config.toml
n_layer = 11
d_model = 256
n_head = 4
n_kv_head = 4
head_dim = 64
d_mlp = 320
vocab_size = 2048
activation = "swiglu"
norm = "rmsnorm"
norm_place = "out"
norm_eps = 1e-06
positions = "rope"
rope_base = 10000.0
rope_fraction = 1.0
qk_norm = true
attn_scale = 0.125
bias = "qkv"
tie_embeddings = false
parallel_block = false
init = "uniform"
init_std_qkv = 0.0327
init_std_o = 0.00697
init_std_up = 0.0327
init_std_down = 0.00624
optimizer = "adamw"
lr = 0.00181
beta1 = 0.95
beta2 = 0.99
weight_decay = 0.14
lr_head = 0.00687
grad_clip = 2.0
warmup_steps = 436
schedule = "wsd"
decay_fraction = 1.0
decay_shape = "linear"
final_lr_fraction = 0.0
batch_tokens = 65536
seq_len = 256
doc_mask = true
train_tokens = 420900000
steps = 6423
dataset = "wikipedia_en"
MLP neurons of a small language model. Each row is named by its layer, matrix (gate and up: input weights) and neuron, and shows model dimensions 0-255. Each number is 128 + 32 x the weight over its row's rms, rounded and kept within 0 to 255. Numbers have three digits each. A neuron's up and down rows have the sign that makes its largest values positive.
After each neuron's rows, "fires after" lists the tokens most often just before its 100 highest values on Wikipedia text that the model never trained on; "fires in" lists the words (lower case) most often at its 100 highest values on Wikipedia text that the model never trained on.

L3.gate0:137160136152078134167157103088153091131129111101167087075122131117089194165136108093097191098182141049105135093097133105169155143091129120173102137155127147173146157121139147133118136121092133078091097096111117166128154125155125154132152151127092071127087102160109098149121159131131132114133108085136147126062202105156119032140120095105152030086118116114145134135130140117143127147158167100130101104082136125084117104135085135077105142112098176142104132196147106154107085134179123093145150143133102095152111096195155133111115111098039182178106122174074117135029121109166131094137182145155163119159118164147117138157111095097165138133133123077157193109144130200141100100104189145133144116146066140145120086074094189092137139123151136073125107093077132164139089091121043
L3.up0:169171111097136162121122063096119115198146145088144077153119175113125153136137091164136144116123132165178110139080126139109187123162085133118145168163157116125158133129053082106103164029168061116123190120153107156117175106128142119178212188164068111081154112120142123191113083185078089092111164126150147082112159138101101123148136178058136131165116086124101131069150127115128073077132169148134116041075168086136102085150091117108125164097119095078090107130128098117158103081112166145107077138131134087134105178168110115166183157130120104115175112173091165108147054043150114126115189163127129127123160111109159140132083153076129103123116134118093157156182123129122142118148142115135146108123158127117171141109180122104174133104104143079135132152178139102158122090114112
fires after: " due", "th", ".", "ollow", " Wh", " W"
fires in: "to", "after", "following", "although", "while", "when"

L2.gate266:151163145140124089150124142088119153101177149101180129070092153084154115147125132129183129165149131115127107144171188101086125167150063072143097124136126091144115202147125061142060108148135164179132099131112140161135088120119146125130103126156118078177134110106150139176083132133133158088144174095118144093194116050090128137117116150110115125138130166135102097144151155183128147082127123082183124157084170120096187159131178126093153169067151089149143132130163069160143110119163148110157220077100135071077149120081127130166100170116092154126109114181149076135157134066143143120162137112123122134107171121124150104211122170096108136111105144152084136126146087109148112090094168089177138105139136185140172124139112115109096135150148072158051113132157116101096248096185152
L2.up266:088108115121104134145084143106170115116118140100154125130137141108142141162129166123155047060129159166181123135145051096184089141077150090099055158067185104148129127169162125079122150165166139119147153144178178124176120137077168111105197112181098150090127105129113116147088081085120146158116097175125115156129095105160157131114115155098146114151130170133093152149093110180158152152176124088173128104033131136073141174134104134050148112054183121121084094113108109153155140089153107162122129108084136122133076077143121113120101119134074065141144130123139081203083098154100104108094089113114139137101173134121124084107143167097103083127110135118154136154107128105133100126191133133109100119216102148074144124124054089193169076119094136140109119100169169110093174104123156
fires after: " is", ")", ",", " was"
fires in: "is", "a", "an", "was", "village"

L2.gate65:160107154059122102139158118127121124107094174107147094091127143078101149138229103162137141120117148179135097106131183080115116145051121082107144192117084061111120152108097089171080155054126171186153152164096124116080157114149135164127123154115119096087130135141116095111100147148121067152148141126127150163092140135159160102126154138093132101095141074153158105121103144112153050116111127117191114089091199112155135193164103100091119164107103101103104124161145131137225147143162117114127097154061082134111125111099087140164178111196155106089158130103084154102209064085143091186150047087125136186120122161181134112142091097082114111120171116115127082118129121156137121144134109118128102163148161168145106117077094170078139146131118123101105142070133071149151090118128127
L2.up65:115187098126175134122147129149106133159131153057126072151034140107127184109150077166136128171156103121140154145105141071138096062067151195114128103139065109098072144144121151154122127114058097072139140144122092117183184125139095187143147155171146101069170196181109097100167156131132103100175126145140095127134120116156125129142143188124106081103125049123139085109100119112161072110148095130126129128115148109121169103228105147114138138090178123095188116130058082128097096131207119178105144142125104091112130155130121163088139135144172148079130117140107134101122136188135166121148139131109140134168075191160152121095157131159109092184112124115177141109121096106154128137116128120133096158172095169076111113057125121175138152133117121094179162057170130153133193111130137
fires after: ".", "20", "th", "A", ","
fires in: "however", "after", "when", "although", "while", "2008"

L2.gate277:094152125116145164123182119083132176165096098165090116098224112133107135105124122201149129106139143127149108094145074105117136075072047108101132120091094154116105098144101180104155145105160084177084115137191151167120119136102097132155131091182104192130130139139117114146153142176113121114086075131117192075139133135167128201106061115157109194112128139139123113090084110120102096098111074121100137144201088093113121125171106112089131099077135123121115112156160065133154187098152148101126131125123146109146125170092188155128135128136138123094081154158132122101106126114122161131091085145094082115167141112142122095114102134148145110151086109165158150082095138040158071158058168107152159089137103136118096145149076090124180118074080163101102091048099090179113123130053160
L2.up277:182117110137138168086142124095139174130131073130109103116175102157106133108154122097104070156180144140060113085188071112120119157141077122120171123120145163124079126151120119139192155128102106125109166118132153123113060104104116081186148132197048102144169078122153129074129169135167105164156076105144142119114178154071146133147103144164077149170158137116120160132101124170162077102113095123109109105110107163095153129133119123091138183051157166163192155134137129111200083152095130114107173192104140083140145076107170130150178054118119097100071086127096138086122109145166115140108132148107124085194167057137138115112148141130062058166148149168132085058114190109103063132124130149116095118145152111128138100106095105084144127095126175061147090128169116123120143091136134
fires after: ".", " Y", ",", "n"
fires in: "it", "after", "you", "now", "day"

L7.gate260:100116107128114148160192185150139152163103112105080104082179138157112160157114104114165098175138101128138146063146084138061112103116110151129161193117183142090104126166054113167164159146132067135136127106110126125145152163099142141162117129141162078125104091127111065160143176134110089071148075121100100132087149136075107172065082105118085088183140117129153130159205156135231114116070161107101082101148113154096176165115096132094113165148084100110096190113114082124162076133079146137110168120109116087142140111135128117131144120132143198142141145168097029117135127057122168153144141127118058108137156165151105120136124110146107123171115140145101093145128088143073075067147129135094073159093150146096168146089056122135146186091123160136134177126143106134158113096154135
L7.up260:147130172147132148154131166128114124117075094065089073094154116108061176109130093133147149131121107174135117149115071137082124113154098113064081074152164132151104119138117093097055143123183103142114125143035102086200040077141071141096159112105145114184113111085140118064122098024165167123104132131092139087116155158128148116092153083097105177181132174123120156110086120126117101118117147160124135118122113135123125146159121157110101161090123143125089137159159094123089120154119169160128173140124141109192133101117070135127090087076118110149199108123146133154178081107172133159134119145078096119204129137146143175123165122054094093160156103044115090105159135142144140160141171129133122140101123121120148178108126148128138076144151106111067089103132169190119107093185077
fires after: ".", ",", ".\n\n"
fires in: "in", "on", "after", "during"

L5.gate116:114143135044135093123112094090132150138150160111143097099144163097131140106129152182139098127122199168121128108137109133101152147139037148146127131104199131168138203170134130178117126106117091102111134140128098138183180155127154111082068159137209126132080102129135104167115093138134153123126126154137156063110136125182132143169107123090105173158126148124094138142116141135075113101147167107131130116123164099105153141107167132100082167090160052116103110188150095132133097098162131087132171119143159107148141068156120053142119084117099152162156147163102073149097178081173123164157131144103079107121169096189250150132171147131130110154136098155051091112161131188134109183134161084166050098127110166145176179113138162109117139153148131056103147132114177147118151177128159
L5.up116:133142105103184136114086107113179098150162165115126144117124155088107110144134126205104118105123118255157163137112154146140220160099127139136123173182118178149126167140168142121160096089152097086109129127178161160164107148065163128109143096190126136093095159110146113163161099167114088124114071154055096095126064190160118136114091102130123117166160146106107056129124122144114140131132173102115113155161115132147110116134146056091082149155144076138109119159153104144149087055109164110091124087109138127040172132110142083110108162063135096144152143140139126131127119067115166186089091135113158139169151120140174089189111146140156116085161133131107134137150163130161136174140135134121164101128086139169158072157139180109187173159138082081146094097203118181093153114153136
fires after: " is", ",", " was"
fires in: "a", "an"

L5.gate22:144192130176128103136137175093104109127145104127136149081146121185142177154084140097127082170148155053093128182128081098098126128132105103152178166148155129104116110167115122178158141096114065152095146154107117117142103107126026090144165135137115112136093062133073062085069206120166151117144117098087136147063158105181145104149090073143107160138098148158168174092172144178167104142125139072099077104130094161150146106115111130135107133114148125157118117148161076183152032128153137140158144148081110127078162141163084121119135136137111161117163125109100105099149105075111203136135106150097104105147190181160126082168178069081079105160095113098092144106091108162167133098119149144143069100083130167100150108095145120124146156146094154092139119140128136183136136052150120
L5.up22:123128095152134180105141174087099117143136109098160126106113108136138178113136126133163121080184136113080137149182111068129109118115119156111142164062147090123078122210112123173150109143100111147180097191173092102147143142103130151140150150165121106105144094134075089112149186100143153165159126084095113169100089134120137108125147079132147159179117155159115109104119220120178133133096059123153119129154087142185120062141086073143133175105085137116103154091091070142106116145232171214091164162128067153166154155154129115126123134156142112111144170158127149138101154114092172124092115160074102110143086097173216157130095092111103081100105160110174182086114162166152151093119143165101137134109134158061197152091108139125086116158124179126185131156139125151149076139115121
fires after: ".", ",", ".\n\n", "===\n", "==\n"
fires in: "the", "he", "which", "they"

L3.gate63:137183095143100157144069131090171089127106041110105146104199148205119153118145167133123160192126140079141213112108106123081153136125105150160137139197138109064136154087074127117152172105138149107074161154168118118092108110111050154094146119126111140067132100171128116112159094147084057062094108153144164139163143087118153137136177102108106122114106159138113103150206153144098110053135131154127107074162165158141204123138140129174073122142091095163088166118167086165139127130201103101106172078139099202091142136132126108153157101124130147125183150119137119143132078109171071090139114092147078165129118131201110107140125096145122101153126079124131134151141121125116121120126170074097142154103054179139124146145135135142124192117084138101130119099125144117081132113187104
L3.up63:142131115120106127145068112146122140089096139108154106108114098112113124140059107131133128183102168128134154089093107148149151164099120146101170134149166193159115088098136152136169107166131210105157137138123116205139102137123133134097118197141149115103152096156073122072147076149099142107090111144084122102107138149147100123082192113116169136154129170163099108114096127145034060112168137153097169138129107098179194105113111125167110170169156073160101155070090055138103122153157110177103176104097095205101090126175131135101125131075075161164132172122218046101104150100163152114131121071169169138080171092139058170125200133116134110113105129132129095117145124102109135157162166137108141145104081064129152202157176179162145100137130135148164109120126140141101134132123130
fires after: ".", ".\n\n", " Ab"
fires in: "in", "north", "july"

L2.gate61:092160147188159166155208135135166067123130131148082118070155169178091137122123177143083145149188145129135133193167137113134182101136131088136089119189169086113151108145136174129131115083105197110109145127108117085123122099091128091096098166152124122090114164073139063092115115160160132121147130165100161135129135144163117113140113092143118146091088132132148108141122144169063121146094167119160088160114171120116134141117173142155174089112089137115095169146102109130149052109189153141071093077061151140155181076200152179154132149114152153113142147151138113129160177093192143121126133083157085166106173125155138150137130096136121186179163154091138092119110071149161099178117130066093130075106090176139074098097093123088160156130073179128091101144090191073116134134084096
L2.up61:084093116151118114136105138146127125108157152109154121162178127122143086164114164155100159107131109165138086140086121186173149142183148162117159108130168092130113174130116155134066127109175144152115125077080156107111126103152102097101075135184090199105049145118112053129092124135156140134163108188099100115145124130115083102155116101061122122037081120161107153140089167102118129109088155155092119147146169126080144144156151156161130092141123122120128101115107221156171083210126117162152115116098153049153143115101084138110182095126129101120086140146112070104074131143120123120124130097159120143058103114120111144142092074139155218139140209071061109131100118135152107117131071119128092095091186134137116119143212157106151115138174170159121074100123134128109085171155067
fires after: ".\n\n", " University", ".", " The", "ary"
fires in: "in", "of", "there", "war", "throughout"

L5.gate54:085123128055105090168135158090106119145146117145101100082077126118125139183106071120120137128108111131154166136082126111108156137128108102155098118101092180133120153175168114207122138132119067095144117135101154174091138115080148111167105187135131195162119095132116106197147144158108110116133143180157204100086146116108081087151138110089083087155188204106118107144150162122147148135150073124166104142145198092117178046130179143099127106110139108112142095173190097155117165128132138168136175194111191072133139106112141187155154161145101110119098078168120120152046130121124104153137164178193138125122103130107190085100102076083081159104184187147099138136161139136166102096102162140152111147142118126121156152078175129115166105159148162083138116100136147172131120074183109
L5.up54:096117114157135134111110119124183124164159163187131138121148135070134111121126115129111037137085075189121134127146129121128129124128115104126076140102134135131116101131138148169141108060121123162119142153159106103168113117124132039145091143145169187123122092118041175135113133128144134171147131150103180075115120113146153167152080128119163059117102173117166113135175076100081164132131080089091114134112232059117103118119086168151137142134109067127128109172172087088105131113126122065149101136078183159075153125120142095143137043123095120121093128165092071112068133148123095101117142056104126108090126148115189097126097154112135141130199104104128137172137131130068068165114163073117128130174124117132017086085163091149117137102142126136109169103137110139047114140110113
fires after: " Japan", " is", ")", "),", " the", " Austral"
fires in: "japanese", "a", "is", "american", "german", "australian"

L5.gate15:091127165106139140117144151139152131143131128085140159143055152130069113134165196126160107197205117103144128137119069073104115116166099113168155105102110138119156056126112121115096137184138142139097090119147129136124133160121133083098073111140104115146086083068135100131135114143130077181057097184126164112112145137139121147186129079134080069115097107112136122132159172118179073144112069114118092088155074156125107122148133095160119148151152163090126188192201094121182103157093111164126139081113179127156153053173084093180130116144132122062070129102137103144142117116164063156149104082072086152176068161171143109102130125178140154146144112031122136115125152120122165132088132086113073101115107173088099069111163127104120101128107140106134125086110140136116135088159072
L5.up15:173077130143129144138150156065086185092149108117107148144149101089121148157132112188148151093165122074106125119174127089131154131138168155116103139159151123098080199139106131152126100141112129104137181113118126149125133182093106154133165137159098168049097130191129081141125151108110157120140178125119185086138171131137092099135094134127157119155114154185157178083096178118159122094175199071097174083153124096128132126116165108125073091128152123162079088132097100127117053133133144165103141163168137157091138119081084137147107113088142121112151105065053159102140129086062174053150147138161129093149128101107146186163183076103076139135135156153109140112121113123107083141216117213147136126067197109148156145092121140138175194137127129132151081139179097168148153104113172
fires after: ".", ".\n\n"
fires in: "in", "us"